python train.py --n_kv_head=4 --init_std_qkv=0.0447 --weight_decay=0.084 --batch_tokens=32768 --dataset="wikipedia_en"
MLP neurons of a small language model. Each row is named by its layer, matrix (up: input weights) and neuron, and shows model dimensions 0-63. Each number is 128 + 32 x the weight over its row's rms, rounded and kept within 0 to 255.
After each neuron's rows, "fires on" lists the tokens most often at its 100 highest values on Wikipedia text that the model never trained on. A number after a token or word is its count.

L4.up166 [150  94 109  88  85 168 132 173 148 139 192 123 148  87 148 114 124 164 137  42  91 108 126 118  93 146 138 131 131  91 140 141 100 100 100  82 148 116 145 168 149 117 124 156 141 114 118 140 159 159 136 144  69 144 139 144 152  91  80  88 181 152 119 105]
fires on: " =" 53, " 1" 9, ")" 4

L4.up520 [143 108  81 130 153 180 130 145  77 133 153 125 108  67 132 171  90 157  74 121 155 134 113 166 109 136 140 152 177  52  63 110 125 124 141 112 173  99 116 128 125 143 144 135 133 163  74 192 210  70 142 157 116 125  82 126 120 134  94 124 158 195 119 123]
fires on: ";" 37, ":" 15, " List" 4, " name" 4, " Attendance" 4

L4.up338 [139 124 160 125 153 134 168 130 121 200 129 138  82 177 147 199 130 129 121 186  88  46  85 179 124 147  97 198 117 100  92  98 107 195 172 190 109 113 132 146 145 105 129  96 117  90  70 142 165 141 118 140  69 113 134  96 143 195 121  77 113 180 141 154]
fires on: "N" 30, " N" 19, " and" 10, " n" 8

L4.up775 [177 124 119 143 127 175 127 136 108 114 187 149 150 108  90  96  94 148  91 104  76 136 129  87  97 118  77 127 108  53 145  86 101 112  73 129 131 133 126  83  96 106 176 154 111 137 123 173 127 126 167 176 102 139 142 110  83  94 114  81  71 239 125 168]
fires on: "," 52, " and" 26, "\"" 10, "”" 4

L4.up28 [153 144 108 139 149  84 136 195 142 175 164  83 100 150 119 110 172 131 134 207 112  83 111 116  89 110 154 173  79 140  95  81 114  98 161 107 153  77  89 134 148 128 136 117 182 168  98 161 130 118 132 126  88 132 239 103 108  61 147  99 162 163 118  92]
fires on: " most" 25, " and" 20, "ly" 7, " Most" 7, "year" 7, "est" 6

L4.up49 [114 124 136 126  73 114 169 126 177 157 174 135 151  96  92 133 161 152 141 168 128 140 152 173 101 168 107 132 118 117 113  92 134 190 111  84 154  92  56 108  96 164 142 113 129  74  82 169 144 130 120 131  84 148 170  70 131 120 156 118 170 139 143 146]
fires on: " Her" 20, " Gar" 17, " His" 14, "His" 6, " This" 6

L4.up332 [145  89 129  92 151 110 181 171 176 137 136 146 166 137 129 177 117 134  76 177 122 194  87 164  89 165 171 112  79 137 125 148 127 134 125 164 119 120 138 147  75 132 143  94 187 141  94  95 175 117 105 180 111 101 195 122 153 141  67 138 125 159 130 135]
fires on: " May" 19, " August" 12, " July" 11, " April" 10, " February" 8, " November" 7

L4.up794 [158  71 129  88 149 122 164 144 152 152 142  93 116 112 133  77 127 143  76 166 150 169 163 135  91 110 118 184 162 159 123  90 127 140 150 137 153 136  87 145 129 126 181 167 110  63 130 105 147  90 151 139 150 120 106 121  79 108 169 151 128 206 118 105]
fires on: " (" 70, " \"" 19, " [" 6, " “" 4

L4.up409 [ 97 121 114  83 187 143 137 102  56 173 124 124  57 213 115 125 108 137  66  82  87 134 130 156 100 178 192 173 104 144 129  86 109 160 120  70 185 118  99 154 131 155 154 129  59 146 165 145  91 122 154 131 113  79 111 120 106 124 143 155 152 212 124 177]
fires on: " under" 59, " after" 14, "-" 7, " at" 4

L4.up223 [119 115 101 130  68 195 115 147 116 129 151 147 166  92 131  82 146 145 136 104 139 112  40 137 170 138 127  83 171  96 137  88 143  91  90 141 204 107 146 117 108 161 101 121 203  69  78 120 118  83  87 182  99 179 113 111 152 128 144 137 120 129 148 158]
fires on: " 1" 13, " 2" 11, " 6" 10, " 4" 6, " 3" 5, "gu" 5

L4.up132 [126 125 164 132 119  88 144 151 105 239  84 105 123 176 110 147 175 115  92  92 134 133  93 157 107 127 156 129 145 155 107 105 114 106 112 164 112 145 132 180 106 123 150 118  60  83 148 126 149  73 193 142 138 113 100 123 116 196 101 119  86 129 103 145]
fires on: " and" 46, " or" 21, "-" 19

L4.up21 [125 101 141  65 143 157 136 135 163 203 154  97 121 152  87  99 121 114 117 157 110  83  75 125 100 175  89 133  92 143 140  77 126 174  88 127 130  70 144 174  94 166 139  86 205 112  86  94 145  64 111  89  83 179 116 149 103  65  88 108 123 156 155 152]
fires on: " the" 47, " (" 12, " his" 5, " years" 4

L4.up1010 [151  92 131 137 142 170 164 134 107 133  87 161  94 194 104 165 100  94 137 178 123 101  72 122 155  88 172 111 112  77 117 130 163 132  62  50 139  83  76 114 149 126 118 110  90 110 133 166 134  44  89 108  65  67 114 106 154 160 129 115 126 183  61  97]
fires on: "R" 21, "°" 19, " of" 7, "CA" 6, "J" 6, "″" 6

L4.up891 [147  40 135 128 137 105 140 150  70 109 183  74 103 112 154  79 120 137 195 118 103  64 125 129 112 104 132 130  73 111 133 127  96 159 113  89 143 135 107  90 137 142 193 147 160  95 106 114 143 129 122 157 184 111 153 128 141 173 125 104 160 180 110 106]
fires on: " (" 100

L4.up113 [151  84 120 155 185  95 110 151 102 139 127  90  98 101 112 167 121 101  56 135 133 131 150 146 137 121 135 126 139 145  96 112 114 162 162 177 192 146 135 104 159 137 130 162 176 133 149  78 154 139 127 164 178  84 140 165  80 133 104 108  80 172 145 192]
fires on: " \"" 37, " un" 15, " “" 7, "Rec" 6, " sc" 5

L4.up116 [126  86 109 149 164  73 129 157  63 133 154 116 152 194 113 102  71 151 102 141  78 153 138 147 138 166 144 153  76 116  94 101 127 123 124 132 149 129 119  87 134 152 141 108 149  93 111  99  97 108 169 149 162  93 112 155 124 136 106 162 146 214 126 177]
fires on: "-" 22, " (" 19, " water" 7, " gas" 5

L4.up265 [144  48 104 161  83 189 151 171 102 111 128 140 153  69 110  94 139 113  90  75 128 117 114 148 153 139 196 133 127 144  84 106 155 124  86 108 157 136 110 132  96  66 105 149  77 125 140 155 135 163  85 149 137 112 115 117 141 166 140 184 183 159 130 158]
fires on: "=" 30, " =" 13, " of" 8, " to" 8, " in" 8, "See" 5

L4.up291 [119  84 147 127 154 126 151 117  89 102 160 170 118 195  66 135 176 134 114  83  93 120  81 157 155 100 163 138  98 107  77 100 164 158 122  63 144  90 118 173 126 111 124 135 116 143  84 174 169 183  96 137 115  84 110  89 127 122 133 142 164 158  94 111]
fires on: " of" 73, " among" 7, "°" 6, "lad" 5

L4.up451 [184 139 126 137 107 143 117 167 106 172 150 136 122 106 148  61 104  72 101  95 117 131  92 135 145 158 191 170 170 114 123 111 198 109  89 114 137  89  69  72  89 153 111 132 138 175  91  66 164 116  38 147  66 210 181 138 136 140 143 171 122 144 183 176]
fires on: " qu" 20, " 0" 15, " Qu" 10, "qu" 7

L4.up418 [105  71  73  76 136 100 156 109 162 130 140 117  58 127 123 170 136 113  45 147  82 131 150 155  69 102 133 153  90 124 102 121  87 155 145 129 163 166 127 133 149 178 116  70 127 149 123 120 131 100  58 149 150 149 231 133  77 134 159 107 118 212 156 142]
fires on: " (" 49, " \"" 44, " “" 4

L4.up372 [120 102 139 136 115 140 131 185 162 117 131 151 106 135 120 118 150 105 100  73  92  84 133 144 131 119 155 123 133 120 105  66 187 163 117 129 130 115  92  75 122 153  96 117 188 155 141  77 117 109  50 160  99 124 210 123 153 149  98  76 129 139  92  80]
fires on: " first" 23, "ly" 13, " =" 13, " last" 6

L4.up545 [134  77  70 113 152  74 142 176 152 127 218  97 114 165 114  91 121 127 148 132  91  95 101 163  82 177 197  76 106 152 109 153 150  90 115  80 123 117 132 140  85 118 166 126 157 153 122 123 152 146  84 125 137 119 199 130 132 115  70  98 149 133 163  86]
fires on: "," 42, " May" 10, " December" 8, " April" 8, " January" 6, " March" 5

L4.up946 [132 153 158 112 146 157 139 131 176 128 194  79 120 139  68 146  98 112 126 117 137 115  90 118 118 183  91 149  69  85 113  97 164  71  75  70  92 108 139 109 100 156 119 185 144  89 128 170 183  68 112 162 138 144 113 140 133 111 162 113 162 160 128  85]
fires on: " " 34, " E" 34, " a" 9, " b" 8, " i" 5

L4.up53 [203 151 148 114 161 115 144 201 163 163 105 132 110 219 133 102 132  99  93 150 141 127 116  99  97 122 160 136  92 134  80  79 142 183  99 142  99  70 109 180  92 136 151 146 117 149 113 143 113 108 185  84  69 117 161  75  96 102 205 141 126 188  84 159]
fires on: " and" 46, "," 17, "-" 16, "ally" 4, "ly" 4

L4.up658 [139  65 110  98 190 160 153 227  89 140 150 157  93 131  82 134 151 128  88  94  68 161 140 110 113 137 140 145  80 152 150 116 171 134 105 162 190  91 127 102 146 126 136 132 155  94 144 153 166  88 129 130 104 118 141 141 143 179 134 152 145 146 133 204]
fires on: "." 29, " O" 16, " Ja" 9, " Dra" 8, " W" 7, " H" 5

L4.up662 [125 127  89  99 101 139 139 158 119 103 212  90 158 158 118 143 164 153 131  85 107 173 129  79 167 147 144 113  68  61 100 100 110 157 161 139 109 147 143 133 112 169 105  91 137 121  66 121 186 136 171 137 113 121 100 147 115 136 110 110 119 201 131 116]
fires on: " =" 33, "s" 13, " results" 7, "Results" 5, "ova" 4

L4.up84 [147 157 107 147 164  92 180  96 146 175 135 176  93 132 172 123 117 143 126 126 139 131 154  94 109 171 103 124 115 135  91 106 131 124 105 141 152 120 110  67 151 122 154 173 150  78 113 161 139  97 120  75 169 101 120 143  60 152 123 117 124 110 129 174]
fires on: "ang" 22, "ng" 21, "g" 10, " Wang" 10, "e" 5, " Is" 5

L4.up712 [ 93 140 139 128 156 139 114 156 144 132 131 108 113 147 108 156 123 120 119  75  77  85 116  96 126 163 115 139 139  69 155 102  64  95 136 107 205 102  88 135 114  84 153 148 190 115 137 147  80  94 117 156  76 103 125  92 116 158 110  77 112 170  80 151]
fires on: " and" 25, "." 20, "," 14, " while" 9, "\n\n" 7

L4.up445 [161 172 119  97 127  88 165 130 134 155 186 168 150 190 154  78 110 163 111  89  61  96  95  57 130 175 140 140  84 120 157  97 110 195  72  78  99 131 108  87 116 107 127 172 120  93 115 141  97  87 135 161 135  93 195 109 118 146 112 103 114 133 126 191]
fires on: "ang" 16, "o" 16, "an" 8, "e" 8, "ng" 6

L4.up122 [112 124 151  93 108 157 173 162 144 168 111 130  73 157 140 177 221 149  83 100 109  66  62 148 125 129 122 113  81 142 128 124  75 138 103 157 101  72 132 113  51 165  98 107 194  62 122 114 127 141  74  78  78 148 183 111 138 157 128 157 116 143  86 109]
fires on: "e" 20, "o" 18, " de" 10, "pe" 5, "ro" 4, "de" 4

L4.up636 [170 161 103 195 173 191 132 117  98 140 125 138 157 156  71  95 131 117 129 180 115 139 133 144 168 118 127 182 155  77  96 134 177 131 152 134 135 133 132 152 125 102 157 112  74 100 120 130 140  85 161 109 122 108 151 108 110 166 124 114  65 196  99 102]
fires on: " and" 62, "ion" 7, "ical" 5, "-" 4

L4.up742 [133 133 170 107 147 100 117 159 147 125 218 115 108  97 162 156 100 176 156 116  56 108 117 111 114 104  92 102 125 102  86 142 142 104 119  74 121 115 127 100 134 143 120  73 169 117 149 125 142 129 134 129 112 109 100 131 135 140  70 110 151 189 181 173]
fires on: ")" 14, "s" 11, "'" 10, " to" 10, " 2018" 6, " 2015" 6

L4.up228 [172 113  62 131 105 168 115 135 141 162 125  99 158  99 140 152 188 123  52 109  74 118 103 171 143  62 153 133  78  60  17 120 155 137  94  94 165 125 152 101  97 104 156 124 132 183  97 154 139 163 106 143 113 139 163 116 136 135 144 105 104 127 152 107]
fires on: " such" 29, " e" 7, "fe" 6, "se" 5, "ed" 5

L4.up408 [145 136 120 112 134  72 120 131 130 150 180 127 118 117 104 117 145 113  64 158 122  81  90 188 107 176 135 141  68 113 146  79 109 162 118 135 146 116 150 177 104 122 105 194 102 115 110 227 106 167 156 121 158 138 155 165 130 103 173  95 213 140 107 126]
fires on: "^" 21, "{" 11, ":" 8, "ust" 7, "omet" 4

L4.up167 [118 145 101 160 149 117 104 189 131 151 195 159 105 102  72 155 136 120 173 122 122 103 122  75 157 167 170 131 117  95  85 109 103 162 111 139 159 100 162 126 103  39 135 116 108 142 119 204 137 125 134 102 154 153 127 181 133 117  91  90 133 138 103 189]
fires on: "." 52, "," 38

L4.up793 [138 120 149 123 148 127 190 149 131 110 186 108 107  67  98 131 158  88 124 139 120 119 135 120 165 181 118 155 136  74 136 123 137 106 136  82 150  93  98  86 135 116 147 187 143  90  62 166 130 130  66 153 125 119 116 120 129 135 125 109  59 145 159  98]
fires on: " S" 45, " N" 19, " R" 13, " P" 9, " M" 5

L4.up126 [132  72 152 146 116 146 156 180  73 122 116 143 151 150 123 164 148 133  80 142 112 124 166 116 122 154  77 143 107  47 116 121 131 158 126 148 170  90 147 131 167 148 128 130 146 116 100 124 136 104 188 159 152 145 107 130 152 144 118 159 122 139 109 150]
fires on: "-" 81, "/" 9, "." 4

L4.up889 [138 126 155 104 128 124 107 116 103 149 163  64 115 136 131 172 200 122 119 127 187  95 120 134 129 148 177 122 111  95 133 126  89 169  92 114 108 104 110 106 139 127  81 110 126  86 105 180 177 127  79 156 133 123 201 132  69  97 134 147 166 105 129 206]
fires on: "a" 23, "y" 8, "e" 7, "ie" 7, "o" 5, "ura" 4